config.toml
head_dim = 32
intermediate_size = 768
norm = "rmsnorm"
norm_place = "pre"
norm_eps = 1e-05
positions = "rope"
attn_scale = 0.177
tie_word_embeddings = false
lr_mult_up = 0.719
beta1 = 0.9
lr_head = 0.0114
final_lr_fraction = 0.0
doc_mask = true
max_steps = 3811
dataset = "wikipedia_en"
MLP neurons of a small language model. Each row is named by its layer, matrix (gate and up: input weights) and neuron, and shows model dimensions 32-159. Each number is 128 + 24 x the weight over its row's rms, rounded and kept within 0 to 255. Numbers have three digits each. A neuron's up and down rows have the sign that makes its largest values positive.
After each neuron's rows, "fires after" lists the tokens most often just before its 100 highest values on Wikipedia text that the model never trained on; "fires on" lists the tokens most often at its 100 highest values on Wikipedia text that the model never trained on.

L6.gate142:140142126127082150133130136132101146096142135125123199167115088114119137134159094118125130138140108153083126118150095112142158059105126131123112142092139157146126123114120074153073121135160198063127150170108136114124095097125127099130128138113131154140115141130125113117138153155137169158124137126133118123151115135122124089128139125170125125180096123124089126124124126122120142121120
L6.up142:161138174131119139121162146103136120135101111108138151140133106150092124107118144137096111124117139146112097127169126147114180111105100127090116121088099180115129119149183127189067110160147186103158159139114120150162147106142174114107080114149132138126151140156123090097150131150141145111125094119148128130151112134150086129116118165151141091119096093127147111124135148128112133122120
fires after: "1", "2", "3", "7", "8", "4"
fires on: "3", "7", " y", "4"

L6.gate319:156117157092154138144159097153135116135113126127121117126151091102138156195139155132126152136182135143126133096155129118137184171183158147104100120129124124118118142127144146151085093140158101096156149110147139173113126075112107093155117120148105061142124092157151139096131128136138143127159117111098153151111128151111155134176136116167128176113107134147122127088170101112131149124132
L6.up319:131138085144124168139123128115146131145099165133126118085118108136118142110102088126100095137122117132087117122142169143154130150180135102108134166111132140122106109118135136138077129118154135160168088140140119141132112087145121084149123127150117089133139129136195110096141173137127128127161139118114173133122102141136151129177150133094125137121155128198119107113159107109164180120124
fires after: "5", "6", "4", "7", "3", "2"
fires on: "3", "4", "5", "6"

L8.gate700:096161135194135140160074105182146135145105136142072154160092121118154117118154117102104108121147078117104143094124135120160135107163167116106160121122145094150099169108108109131154107108135128146124139085134141148117120094088110170142105113140153153125193159146134181143163122136089093142091144130158137138086155130114131117112122145137127136130143096104137107132119176131119174146167
L8.up700:163122132184166115158087134138144116134095102117098125144121128138130134134176132122110115128138071133161117108133130177146165128117166164143128120133124087160087126157117168171131100131108101139102165126134108149148188131104116119103066156171125149133132170115115131110155114142124058156150131145147086075090183148100157114120156085164113116099167113108148137103117137145109130108115
fires after: "2", "1", "8", "3"
fires on: "0", "5", "4"

L6.gate664:150130117152110152131134155124149119100122105106121168101132093140120107159110089141106128124150102145127121104088131107163151116176172149110118118139153142125090130147099167118112119121159134106152132113173130146135106086151134140169154137151113100157164137120119085126087124143163144155107126103098146110120115115112127132118137117140108171159120125133127144127170142141172157110087
L6.up664:130121171144151135138138151130163130144149132104127102119154083164134155107131096137151155126168138166129107129134159116154174143172152114089159127096116134136122136148114176136112088146137132048206159130154114139142163112165133115152136113175114104108140106117179097161139144104127129124129115146129113119087151122102120176120115172147090136064125135115166116139142149145145129111078
fires after: "2", "5", "4", "3", "6", "7"
fires on: "3", " West", " Royal"

L9.gate704:136121103118105139142123161144124126134112111114107138160062152128145069130148094109108101161143095118124100144130153098148158135133117075111137125148125130088161144093135121141141165103134122148113158126155143149105065109127087135116148165100120143096118114129122145180097152170090149141165153132130106134121101102137155096160123124160147146154176100138073101104125119144122111131155
L9.up704:113135157112140154079165154133120113129151127130108134137170093126155141145127162148103138103131163104128097157156113154094138106107159105113100142115157105169134141128089134137106082128156124080114077112122149136150111090162133125103119111155125072113139113144153120112156097161149151120135081122100174155140085126138106112109135143133159137114131125149163129169115151118125104133154
fires after: "2", "3", ".", "1", "4", "9"
fires on: "4", "6", "9", "1"

L14.gate47:094139142142112104128138134153098156121111155138079176166125147128118132165133094126087130122136138131142105145141135123118112154145105107157082111122161102123164180154141078125134120076166126131100127119147161101136113100114088084150160113139139112149157140122098158156102126154121127172110170139159168127136119123127102081135142127157104134170163131133118081129087142121117186105125
L14.up47:135126133090123085144135104145130155142126146107080167133143130133152146128117143156111091113173156161157105118139149132058164171133119100145114137095127121128147166170128140141089112102141118120116136109127128171139163097127153104128123126162127115147123134132138142100110140105152087147146103109150151108115136191093111119158144135158125109071155123087123096107102118119116163132124
fires after: "1", " ", " |", "3", "2", "6"
fires on: " |", "1", " ", "2", "3", "0"

L8.gate51:086104141150169125104125123135154134081080114110128138107128130125116090117114135093122148113117153166131086124086139100151156172114141116093097125140115131135152100147115147136127123114176147113108109088189105133077131131146131098120116104149122146109154135138115113137148128157129149143097142126148140105089121134085168119156114091157109139151149102185082105139143125095131149108144
L8.up51:145157126098124133105118097129167139148115136134146178095158076147098114146154132141134158122155168148137113115117104103137125159143152142089118151098131069137097086131156138111079114150156137136157152118134111105100143124142119084155124101187101128131163139134170127090154164104167125150134151124169124113170165065100116120126136137143081142117126121177115101165134142116134149134124
fires after: "6", "7", "5", "4", "8", "3"
fires on: "7", "9", "5", "4", "6", "2"

L6.gate159:078143167105094157151072155142081149142137112095122158142124129093116145165129080108075109124123160136070121084116066115135147154125121135109143135135170123136088143147104134124080101108101148126152135125137156149184149120125154153163146122137107120117168155128082109105126083122081141129125124122164138132112094106127129148080106149156085101181119141124109108149090103108129121150149
L6.up159:143087193123139116121108095095100085168156155097171134143143134133099127134120133154128102124155162151116130087170134121105138191145145127095121138112108115173154129123165120121136122139105165128166132134140172154108171103121192125128132155146126129117172138121131119089131160106117128152119097141149169110086112142101113182121145169129110092155135136118143126153099119157124131116168
fires after: "1", "3", "2", "4"
fires on: "1", "8"